Weights of a small transformer language model.
Size: 13 layers, width 256, 2 heads of 128, MLP 1024 tanh GELU, vocabulary 2048, 10.9M parameters.
Training: a variant of Muon for these matrices, 244M tokens, 14869 steps.
MLP neurons of a small language model. Each row is named by its layer, matrix (up: input weights) and neuron, and shows model dimensions 96-159. Each number is 200 + 40 x the weight over its row's rms, rounded and kept within 0 to 999.
Before each neuron's rows, "fires on" lists the tokens most often at its 100 highest values on Wikipedia text that the model never trained on; "fires after" lists the tokens most often just before its 100 highest values on Wikipedia text that the model never trained on.

fires on: "n", "velop", "le", "mer", "h"
fires after: " De", " ent", " com", "k", "idd"
L3.up19,130,191,148,222,196,157,166,223,162,190,250,182,205,209,229,175,228,174,225,231,197,261,294,199,139,173,169,158,265,163,164,204,157,214,185,251,188,200,224,208,214,285,184,219,182,280,266,163,138,128,220,210,142,166,206,264,198,128,222,255,263,206,220,238

fires on: "1", "7", "5", "8", "3"
fires after: "0", "9", "1", "2", "8"
L4.up939,209,207,193,219,163,233,170,250,121,225,204,199,207,125,186,217,257,241,207,222,176,164,225,135,203,202,138,195,257,238,236,186,217,179,226,236,216,204,198,276,203,170,195,215,235,189,259,168,241,168,218,271,177,199,229,260,186,202,176,155,153,175,126,203

fires on: " |\n", " ", "1", "otes", "n", "2"
fires after: " ", " |", "0", " N", " July"
L8.up509,233,210,189,176,153,239,173,238,180,130,202,244,185,228,210,238,201,209,196,214,188,146,167,268,158,225,291,292,196,165,200,194,173,188,217,299,227,186,209,173,229,263,156,155,202,181,206,171,198,193,248,206,150,200,208,181,203,157,221,177,256,244,241,140

fires on: " the", " and", " has", " "
fires after: " and", ","
L4.up871,254,169,211,184,280,101,166,174,186,273,149,148,238,154,132,183,311,229,232,181,203,259,165,263,250,180,189,197,200,209,210,224,163,170,248,221,191,117,266,247,159,204,137,222,192,155,200,198,213,182,188,180,309,214,178,222,157,178,183,201,203,207,265,274

fires on: "ly", "ak", "h", "A", "ac", "ah"
fires after: " O", " P", " W", " D", " St", " K"
L2.up17,220,202,150,157,234,218,173,242,239,233,60,263,219,213,259,240,217,186,190,243,133,178,213,173,182,176,148,129,220,214,235,179,120,170,184,203,241,164,216,183,206,207,245,227,232,200,152,165,139,203,229,158,123,168,149,193,210,197,210,214,200,185,163,179

fires on: "ut", "ail", "ran", "mer", "ver", "b"
fires after: " a", " f", " A", "v", " ar", "g"
L3.up951,159,173,218,146,218,220,181,201,124,242,200,172,227,130,192,233,139,241,250,152,270,172,213,266,219,120,173,71,176,290,198,177,154,235,238,204,242,191,241,178,256,218,217,229,178,215,211,154,175,142,199,131,185,220,181,152,229,200,249,200,207,217,257,250

fires on: "ed", " to", " as", ":", "="
fires after: " marri", " known", "\n\n", "ar", "ording"
L3.up381,218,130,199,252,133,224,163,158,235,182,200,165,204,165,148,162,167,221,144,274,192,233,186,223,215,177,158,188,175,211,169,231,185,183,155,237,191,152,162,168,245,175,257,241,220,223,222,236,200,203,273,178,273,146,152,202,188,156,130,147,211,135,164,253

fires on: "ay", "b", "ag", "ic", "ar", "ect"
fires after: "l", "er", "pl", "p", " rel", " eng"
L4.up418,230,160,137,182,115,255,191,190,229,181,235,207,174,197,202,217,148,221,211,142,140,182,199,216,214,203,201,264,232,224,223,232,105,239,237,171,168,193,224,189,210,207,215,230,188,188,212,167,251,160,185,219,192,148,222,157,254,157,253,170,136,215,160,158

fires on: "–", "-", " S", " d", " the", ":"
fires after: "4", "6", "0", "8", "5", "3"
L3.up522,218,256,260,123,222,198,239,222,252,138,172,207,227,183,186,284,261,193,216,253,196,168,233,219,152,173,223,251,228,214,179,207,202,223,192,233,183,242,149,267,261,171,129,203,219,206,145,242,232,199,222,210,183,223,198,193,124,231,231,172,122,153,177,136

fires on: "ion", "ire", "ist", "le", "ation"
fires after: " reg", " D", " Reg", "iz", " loc"
L4.up182,174,185,268,189,213,175,156,262,210,181,224,197,143,168,178,214,195,176,193,188,278,225,197,246,151,209,164,223,197,190,195,182,188,146,235,168,357,205,231,177,245,219,230,122,236,187,271,190,228,206,261,146,206,231,251,173,198,201,276,206,153,163,157,174

fires on: "ig", " of", "st", "re", "tt", "op"
fires after: " h", " H", " Br", " B", " Mich", "%"
L2.up672,130,196,177,224,268,187,169,203,270,175,267,233,200,153,246,237,237,205,129,182,172,239,180,173,189,231,260,133,202,229,222,192,193,157,318,182,207,178,233,200,151,190,203,167,179,188,172,229,214,225,197,160,216,195,165,151,155,173,352,188,189,182,165,212

fires on: "9", "0", "2", "1", "S", "z"
fires after: "0", "9", " E"
L6.up161,234,188,201,250,237,253,158,235,216,204,179,146,241,264,217,177,248,230,208,185,206,134,131,188,115,199,252,141,203,210,236,219,173,228,156,197,176,190,140,219,193,217,192,214,125,256,224,184,194,132,162,271,257,164,220,169,197,190,157,227,240,149,172,158

fires on: "s", "ron", "u", "ie", "ol"
fires after: " v", " ch", " App", " Sch", "b", " Ch"
L3.up1021,272,193,218,188,148,127,240,201,209,197,211,219,196,171,222,261,272,171,203,227,231,214,202,197,197,213,208,229,237,165,260,197,158,217,275,217,113,194,171,215,155,178,198,249,199,159,189,289,234,193,136,227,200,125,268,166,220,143,176,226,181,254,206,229

fires on: "us", "ive", "ary", "is", "ree", "ly"
fires after: " M", "M", " l", " m", " C", "ach"
L2.up548,153,241,162,217,182,228,147,190,190,194,256,194,185,188,251,102,230,220,192,171,249,252,170,129,187,261,181,157,260,221,212,220,305,164,227,139,187,163,230,222,195,192,182,210,239,196,162,247,234,183,191,225,256,169,139,223,143,200,127,197,184,199,221,166

fires on: "ol", "b", "t", "ail", "el", "ch"
fires after: "ou", "I", "ov", " W", "v", " Re"
L3.up228,190,183,184,159,125,188,224,227,248,244,251,200,224,240,221,214,241,233,230,212,226,238,218,261,232,124,206,193,196,175,301,241,153,271,195,187,234,249,188,159,220,277,200,212,210,247,234,202,207,127,187,115,191,189,206,196,194,213,223,227,240,222,227,257

fires on: "1", "2", "0", "5", "8"
fires after: " ", "2", " (", "er", "."
L9.up299,272,186,173,215,191,215,160,202,192,203,191,223,209,169,207,176,240,189,220,221,122,239,161,125,241,223,175,254,231,241,177,277,187,184,162,236,167,140,241,188,185,160,163,223,277,247,208,166,251,132,149,214,188,230,203,203,196,266,245,226,152,193,161,214

fires on: "y", "or", " p", "on", "m", "and"
fires after: "ot", "ag", "ut", "i", "0", "og"
L4.up396,250,152,148,226,223,167,223,269,125,252,218,220,164,157,123,181,164,247,178,215,177,226,234,256,174,142,170,180,268,257,209,209,217,233,265,219,194,192,163,159,232,209,251,213,178,163,158,158,168,183,250,225,198,187,241,164,204,249,209,156,215,266,242,107

fires on: "0", "1", "4", "8", "he"
fires after: "2", "1", "0", "9"
L3.up116,225,180,178,199,213,274,162,146,203,247,210,107,223,272,211,182,206,205,232,132,212,208,207,225,191,167,214,179,192,197,295,213,244,108,175,166,245,240,227,197,129,254,229,234,157,144,269,239,159,138,180,219,238,208,184,160,141,135,204,173,152,188,208,206

fires on: "th", " to", "mer", "ph", "h"
fires after: " A", " a", " c", " was"
L2.up68,212,188,192,220,199,180,207,233,233,180,148,195,182,129,106,174,224,209,199,214,187,188,191,233,259,163,179,83,216,147,189,209,152,195,180,205,198,169,209,196,241,228,172,235,194,214,219,178,173,201,202,216,224,197,189,228,152,163,268,186,214,207,268,158

fires on: "0", "1", "4", " |", "5", "3"
fires after: ":", ".", "4", "0", "1"
L6.up282,176,128,164,254,210,199,155,168,216,205,199,208,317,148,163,225,172,226,226,167,201,173,260,93,212,207,194,195,136,231,146,213,210,212,212,248,258,230,166,151,203,94,114,190,214,237,166,236,232,230,263,160,212,200,252,204,178,227,174,273,165,204,213,154

fires on: "2", "el", " ", "1"
fires after: " ", " Gu", " June", " April"
L6.up418,157,109,240,176,140,261,232,203,258,145,157,231,211,225,241,143,212,151,241,268,187,184,225,175,168,243,160,176,273,230,249,160,224,201,219,217,301,225,203,232,167,183,208,222,169,258,235,158,206,198,273,236,168,195,195,244,142,192,221,226,164,152,175,194

fires on: "===", "====", "ra", "i", "or", "ord"
fires after: " L", " G", ".\n\n", " |\n\n", " l", "il"
L4.up148,215,206,160,189,214,218,262,203,286,153,133,193,159,96,156,223,172,154,236,214,135,101,260,207,189,239,220,132,226,149,179,238,196,172,165,168,170,182,179,171,204,253,210,187,201,217,223,164,207,203,219,143,199,223,202,144,211,145,190,250,193,195,192,211

fires on: ",", "1", "2", " "
fires after: " ", "2", "1"
L6.up767,262,191,281,270,238,200,116,264,188,151,225,160,233,262,213,134,267,164,180,157,212,234,261,197,112,150,180,170,182,234,201,215,268,206,117,272,276,240,219,188,170,196,160,268,209,146,173,221,207,111,277,185,143,253,151,257,190,218,196,168,228,187,155,164

fires on: " "
fires after: " and", ","
L6.up575,191,204,200,190,237,143,221,217,208,211,157,142,203,76,178,219,197,136,182,158,142,134,163,139,207,247,122,190,229,239,198,135,193,157,230,190,153,180,212,178,143,130,170,213,191,137,207,160,190,268,199,193,283,189,186,207,231,230,249,177,253,251,252,263

fires on: "r", "ch", " ch", "ra", "ew", "h"
fires after: " St", " ar", " ex", "St", " Ar", " port"
L2.up184,208,116,211,250,273,189,213,196,215,233,182,239,198,246,209,164,159,188,264,156,195,115,242,267,225,214,139,207,205,189,205,167,159,166,244,197,217,181,152,236,153,234,184,182,160,210,189,150,172,215,173,192,175,166,239,201,170,227,110,174,247,215,210,166

fires on: "s", "is", "ly", "pen", "orm", "re"
fires after: " O", " F", "A", "Th", "’"
L3.up441,166,248,177,91,146,137,210,233,245,210,147,200,207,233,133,172,180,193,120,162,257,247,208,191,206,185,251,158,213,231,261,195,137,277,231,228,162,251,188,126,197,179,202,171,178,188,209,255,233,231,283,235,222,227,181,276,191,166,138,178,161,209,228,223

fires on: "est", "ess", "en", " to", "es", "h"
fires after: " J", "ugg", " inv", " acc", "ording", "ep"
L3.up685,212,148,196,237,221,134,138,188,174,113,223,202,134,177,253,233,151,107,188,230,142,168,301,248,247,216,201,166,180,216,242,167,124,105,186,265,255,173,220,229,160,191,222,206,150,202,147,209,195,219,172,228,196,198,209,269,181,210,245,134,190,150,222,137

fires on: " ", ";", "0", "1"
fires after: " |", ";", " ", "0"
L6.up1005,201,174,267,243,207,222,231,260,248,237,136,200,199,114,180,223,227,211,225,182,242,250,141,232,156,183,232,211,216,265,227,224,154,154,225,216,171,214,255,163,72,161,161,138,206,167,209,219,181,236,208,211,245,184,166,271,176,194,159,157,235,190,175,202

fires on: "est", "ro", "un", "ak", "l", "ar"
fires after: " t", "t", " int", " cont", " T", " At"
L8.up394,239,206,247,203,218,208,165,250,171,146,181,189,162,95,196,179,239,203,227,203,196,171,220,175,269,203,201,167,159,283,157,196,144,194,198,174,208,206,192,184,242,139,262,228,172,186,220,171,105,206,280,247,254,213,272,202,200,234,114,212,208,319,219,186

fires on: "ra", "ew", "ust", "g", "h", "m"
fires after: " J", " I", "ir", "k", "us", "z"
L8.up364,136,105,191,175,188,139,190,175,192,175,157,196,254,183,167,129,129,221,160,223,154,121,307,203,222,171,196,200,234,169,186,174,239,220,192,217,232,179,254,171,180,159,185,224,230,213,189,206,187,138,182,200,169,158,193,187,238,186,211,211,178,178,149,202

fires on: "ep", "il", "ut", "t", "ill", "ay"
fires after: " st", " S", " St", " s", " P", " p"
L2.up123,259,173,179,221,230,177,179,113,188,171,191,211,211,150,252,179,231,210,151,220,154,243,220,135,191,246,235,192,235,224,192,181,175,179,145,221,209,195,253,240,134,139,229,193,255,146,169,197,199,193,226,208,132,217,174,189,196,197,256,168,180,268,163,181

fires on: "1", "2"
fires after: "3", "2", "5", "1", "4", "6"
L6.up512,160,226,343,234,182,183,141,218,191,177,216,135,217,179,140,284,213,135,246,188,151,221,204,197,168,175,155,207,215,259,241,277,115,219,167,173,202,241,230,304,215,192,110,188,190,136,125,237,201,123,273,173,189,184,204,192,208,265,154,122,225,257,251,197

fires on: "ig", "ad", "at", "ot", "y", "is"
fires after: " H", " h", " F", " B", "H", " Th"
L3.up80,164,223,149,216,173,140,216,204,208,206,285,247,195,191,245,248,237,151,98,249,199,241,219,252,214,169,233,166,205,200,233,198,222,241,244,234,240,279,236,219,216,160,245,173,143,243,203,192,212,205,189,178,195,232,173,190,141,211,210,180,209,209,243,197

fires on: " ", ";", "2", "1", "3", "0"
fires after: " ", ";", " |", "0", "2"
L6.up988,149,182,219,263,141,229,225,274,206,205,169,244,191,201,118,214,208,208,207,195,203,171,229,172,253,213,230,222,201,254,227,181,202,158,176,199,218,221,232,197,157,105,180,83,194,290,193,216,122,166,301,173,223,198,213,214,174,241,192,184,151,178,112,138

fires on: "D", "A", "M", "d", "b", "R"
fires after: " (", ".\n\n", " \"", " re", "\n\n"
L9.up460,169,227,292,212,204,303,213,244,213,248,243,240,213,236,220,246,199,156,177,257,186,169,196,214,207,207,199,157,173,227,254,205,127,239,217,215,205,148,189,129,234,175,175,203,190,160,203,184,125,172,193,174,188,188,252,236,135,149,176,146,249,279,202,151

fires on: " his", " S", " the", " her", " one", " two"
fires after: " and", ",", "-", " The", " with", " of"
L9.up121,191,228,215,230,191,182,162,174,178,234,235,242,152,234,186,305,250,295,199,209,226,244,201,153,243,164,286,182,251,245,186,141,97,157,150,195,199,193,113,244,253,239,185,191,150,249,263,206,144,197,161,133,189,227,174,302,235,219,169,205,175,158,217,245

fires on: "ed", "ly", "est", "s"
fires after: " O", " F", " f", "e"
L3.up296,235,282,221,187,238,159,157,214,229,258,208,202,163,185,160,215,236,192,160,236,213,216,180,295,157,206,202,163,241,218,155,182,160,206,148,272,160,251,223,209,198,223,188,149,209,216,186,259,211,275,223,190,197,228,199,237,184,226,144,188,160,256,167,255

fires on: " ", " ne", " Is", " comm", " Comm", " at"
fires after: "In", " In", " the", " in"
L2.up622,161,180,176,283,230,210,239,233,275,154,232,119,251,238,153,182,157,94,169,177,177,122,210,177,193,241,208,225,246,99,215,178,241,252,212,196,246,176,228,209,175,168,176,160,212,146,225,179,186,152,129,265,179,172,244,149,178,209,217,194,135,211,168,130

fires on: "id", "v", "u", "o", "h", "end"
fires after: "iv", " en", "st", " dep", " de"
L8.up304,209,198,181,198,228,156,197,217,233,235,257,164,190,232,225,181,117,144,181,169,194,158,194,146,225,193,201,162,163,228,177,240,166,145,210,158,172,215,269,209,196,122,186,150,187,171,221,159,116,217,290,241,192,217,161,207,163,176,253,163,161,149,222,245

fires on: " ", "\n\n", ")\n\n", " ("
fires after: "|", "-", ",", " and", " early", " December"
L9.up638,206,177,166,194,229,185,195,242,216,245,172,176,228,245,167,210,289,170,226,163,210,181,171,173,187,212,184,259,208,257,192,207,163,238,149,241,217,235,190,215,178,205,196,253,193,160,225,239,143,193,231,276,208,201,186,188,138,123,160,212,206,114,214,235

fires on: "en", " of", " the", "ay", "her"
fires after: " one", " of", " se", " Al", " del"
L2.up791,230,247,200,216,235,193,212,128,190,177,209,269,206,171,151,243,185,141,215,213,195,271,201,183,225,154,211,168,180,249,154,208,136,205,183,266,249,232,175,176,203,139,208,107,228,244,219,162,187,135,286,135,210,193,157,185,204,218,242,204,213,207,179,193

fires on: "an", "ar", "i", "ak", "hen", "van"
fires after: " K", "ar", " At", "an", " T"
L6.up768,254,201,206,172,258,239,144,243,166,181,114,234,212,216,242,128,187,254,143,189,182,209,187,223,187,177,189,160,250,249,125,190,171,186,212,199,295,156,170,193,207,170,208,232,198,163,222,211,132,226,230,230,172,188,180,255,173,203,154,266,231,227,168,214

fires on: "er", "ad", "a", "e", "E", "u"
fires after: " M", " c", " in", " bro", " \"", " "
L8.up616,181,259,106,160,191,202,78,217,190,165,175,173,222,218,189,196,191,149,180,233,144,207,195,160,259,203,143,185,126,225,221,243,242,173,188,260,214,225,286,163,189,285,190,220,210,220,250,253,184,208,144,274,185,197,144,237,209,239,218,191,244,200,197,158

fires on: "ch", "ic", "ac", "ph", "ial"
fires after: " m", " t", " M", " P", "ater"
L2.up932,183,256,120,206,192,213,206,195,282,186,216,239,261,186,218,225,173,265,229,146,264,197,226,161,220,224,203,180,181,207,248,270,257,209,166,166,204,223,182,251,196,215,229,281,188,219,177,166,169,205,228,179,152,150,152,225,212,204,200,206,194,171,250,169

fires on: "y", "ou", "ec", "at", "ot"
fires after: " H", " B", " h", "H", " c", "B"
L4.up453,145,217,188,212,275,178,254,139,234,263,309,279,187,231,173,244,204,198,136,194,205,189,231,219,246,186,233,184,226,102,231,223,208,209,199,281,249,219,225,204,173,209,245,150,174,253,178,140,227,162,146,203,212,176,230,148,242,163,240,247,260,218,257,221

fires on: "5", "2", "1", "8", "4", "0"
fires after: "9", "1", "7", "8", "4", "0"
L4.up563,218,175,227,154,214,179,156,109,173,190,208,151,217,166,204,312,234,181,157,143,161,197,217,129,235,209,188,210,266,250,188,146,251,162,220,201,195,264,193,217,227,150,181,207,179,219,185,154,181,231,270,246,243,151,204,155,127,200,197,218,195,288,213,121

fires on: "F", "K", "P", "H", "O", "C"
fires after: "S", "E", " G", "I", " U", "O"
L4.up859,211,182,173,206,291,232,244,251,267,284,147,215,167,198,222,215,181,199,149,209,148,261,151,199,143,196,204,154,221,206,189,172,115,220,212,198,159,283,143,261,227,193,209,205,208,83,173,204,205,232,219,190,237,150,267,214,218,273,212,179,184,195,133,206

fires on: ".", "r", "re", "ary", "ra"
fires after: " St", " al", " sur", " M", " inter", " ar"
L6.up288,240,97,264,161,304,186,211,199,242,228,152,237,218,151,188,104,248,266,169,171,171,137,164,186,121,244,120,201,222,115,212,172,143,227,178,146,255,301,164,273,216,148,171,192,193,80,180,207,180,190,211,230,174,125,202,264,168,228,182,205,207,142,201,261

fires on: "h", " of", "ut", " the", "ose"
fires after: " one", " of", " be", " a", "st", " th"
L2.up454,171,241,283,265,149,183,242,209,223,211,202,237,260,160,139,219,248,145,202,201,216,227,197,209,298,183,222,181,200,188,172,225,149,259,152,150,146,206,248,164,115,191,164,222,194,179,256,178,213,165,261,210,222,169,173,217,159,189,266,219,176,221,135,268

fires on: ".", "A"
fires after: " No", ".S", ":", " P"
L2.up873,207,100,209,227,187,168,168,168,169,186,231,243,216,213,193,112,153,201,177,242,261,166,241,165,151,202,216,181,208,237,247,209,217,221,182,192,152,215,183,222,208,223,192,250,239,191,190,155,225,171,179,144,169,204,216,179,227,217,200,202,158,209,227,280

fires on: " Car", "F", "K", "C", " States", " York"
fires after: " U", " the", " New", " United", " World", "tt"
L3.up513,233,107,166,252,233,189,216,196,274,230,229,242,202,151,235,161,225,225,222,159,187,196,137,267,219,199,186,176,167,209,205,233,193,222,195,199,245,161,140,212,177,180,236,184,185,93,225,179,205,200,231,217,200,192,235,207,176,190,182,205,196,221,154,262

fires on: "s", "ish", "al", "l", "e"
fires after: "0", "P", "A", "ug", "u"
L4.up613,155,188,189,234,207,291,228,198,142,155,237,217,224,220,250,203,197,221,241,184,149,233,242,210,207,290,131,207,253,197,245,243,178,155,160,193,192,170,215,247,188,221,165,179,203,179,223,231,244,189,266,209,283,163,194,229,137,219,207,198,237,164,168,175

fires on: " do", "ic", "ive", "iving", "id", "to"
fires after: " l", " m", " g", "er", " M", " P"
L2.up373,219,301,170,214,273,292,207,166,212,158,180,166,211,247,168,209,153,276,220,169,174,203,208,227,197,225,230,171,190,176,212,173,266,144,229,173,196,219,212,204,200,211,205,274,299,143,233,144,202,177,231,188,232,190,147,254,269,143,200,196,148,255,186,157

fires on: "ort", "vent", "et", "est", "d", "od"
fires after: " E", " F", " g", "E", " sp"
L3.up351,272,202,194,237,198,170,208,212,163,178,234,194,244,197,172,209,146,201,238,151,201,202,202,279,231,169,200,198,204,161,220,180,205,146,270,237,244,223,204,226,228,204,213,239,206,123,185,200,137,175,206,213,206,189,212,234,260,178,246,212,171,200,164,188

fires on: "D", "T", "op", "N", "ors", "G"
fires after: " M", "E", " P", "N", " h"
L4.up908,209,217,221,171,146,135,224,173,206,215,180,260,261,202,225,243,174,290,152,224,229,199,218,200,176,193,231,197,164,220,253,178,255,299,221,208,200,172,146,208,290,206,176,241,136,123,178,126,219,204,210,203,275,209,221,238,208,188,176,175,156,192,164,256

fires on: "y", "ld", "q", "gy", "ay", "amp"
fires after: " O", " E", " K", " A", " H", "ra"
L3.up95,156,186,212,202,219,196,251,158,183,174,87,208,209,206,203,210,195,234,185,194,163,170,174,217,150,215,252,140,189,227,179,240,213,238,156,251,191,161,279,206,208,222,175,223,192,251,142,182,218,192,193,156,168,136,240,201,242,193,257,206,121,124,233,177

fires on: "0", "9", "7", "1", "|"
fires after: "9", "2", "1", "0", " |\n", "|"
L3.up640,246,181,206,180,150,175,203,186,173,101,142,141,196,224,174,257,265,269,132,130,162,198,226,225,214,130,167,184,263,226,190,169,253,205,180,218,200,238,178,189,200,174,205,189,229,181,231,202,229,187,218,253,231,188,193,168,181,214,229,206,166,146,245,196

fires on: "ist", "air", " el", "ur"
fires after: " f", " Al", " F", "b", " ass", " in"
L2.up550,134,177,168,181,207,207,220,216,266,131,231,226,240,248,203,109,120,189,202,215,224,128,181,289,191,209,191,197,195,199,230,196,187,197,208,184,175,166,129,235,163,202,184,185,220,241,294,187,91,214,304,217,184,222,206,209,251,185,219,265,143,261,199,239

fires on: ".", "L", "A", "V"
fires after: " St", " T", " L", " R", " No", " G"
L3.up310,205,159,212,176,178,208,168,286,258,206,168,176,183,199,168,177,200,251,177,297,208,133,197,257,133,173,190,180,192,221,215,225,241,219,123,195,142,182,143,201,236,196,266,277,197,182,215,150,207,240,161,230,236,233,207,200,201,262,217,207,117,244,220,251

fires on: " an", " An", " re", " S", " L", " Ex"
fires after: " as", " and", "-", ",", " was", ";"
L8.up706,193,231,225,165,176,159,199,218,154,186,226,260,193,206,150,197,260,241,263,163,245,245,191,171,187,199,179,219,143,248,138,239,176,218,231,219,137,246,190,248,194,225,219,251,215,242,241,217,206,132,249,169,237,218,215,273,178,294,187,267,171,272,213,219

fires on: "n", "b", "w", "d", "ight", "e"
fires after: " (", "og", " \"", " con", " app", " May"
L3.up133,258,169,248,266,258,239,155,244,187,200,235,184,208,135,249,270,83,143,229,260,271,164,175,219,163,259,189,213,262,165,186,202,102,213,314,177,180,190,201,178,188,198,192,198,234,189,177,220,183,221,191,179,234,254,218,246,228,221,190,212,253,217,223,174

fires on: "age", "ing", "u", "f", "e", "is"
fires after: " v", "am", " eng", " man", "at", "u"
L3.up191,267,189,270,194,156,201,193,151,141,170,244,241,133,178,195,243,189,239,231,155,240,142,160,196,218,207,197,159,164,246,217,179,243,283,216,158,230,141,174,255,167,192,241,269,182,197,211,218,317,211,210,199,208,258,210,216,200,123,205,216,224,199,194,152

fires on: "0", "9", " population", " ann", " Year"
fires after: "2", "1", " the", " in", "|", " "
L6.up517,226,134,184,206,263,264,166,209,198,177,228,201,251,264,228,269,146,220,266,241,131,205,243,257,199,229,237,159,164,180,317,233,230,132,130,251,179,192,137,208,109,179,223,170,130,222,233,133,233,187,145,169,190,182,201,153,244,194,230,157,207,194,180,169

fires on: " C", "==", "C", "oth", " place", "aint"
fires after: ".\n\n", " B", "|", " the", " The", " S"
L4.up138,216,155,215,225,250,195,231,227,286,151,235,259,129,227,221,205,119,168,181,204,197,202,257,170,197,249,226,147,225,132,210,208,202,178,156,219,183,204,167,155,216,245,204,140,253,155,260,157,264,224,193,162,199,226,187,204,216,187,259,173,157,229,233,252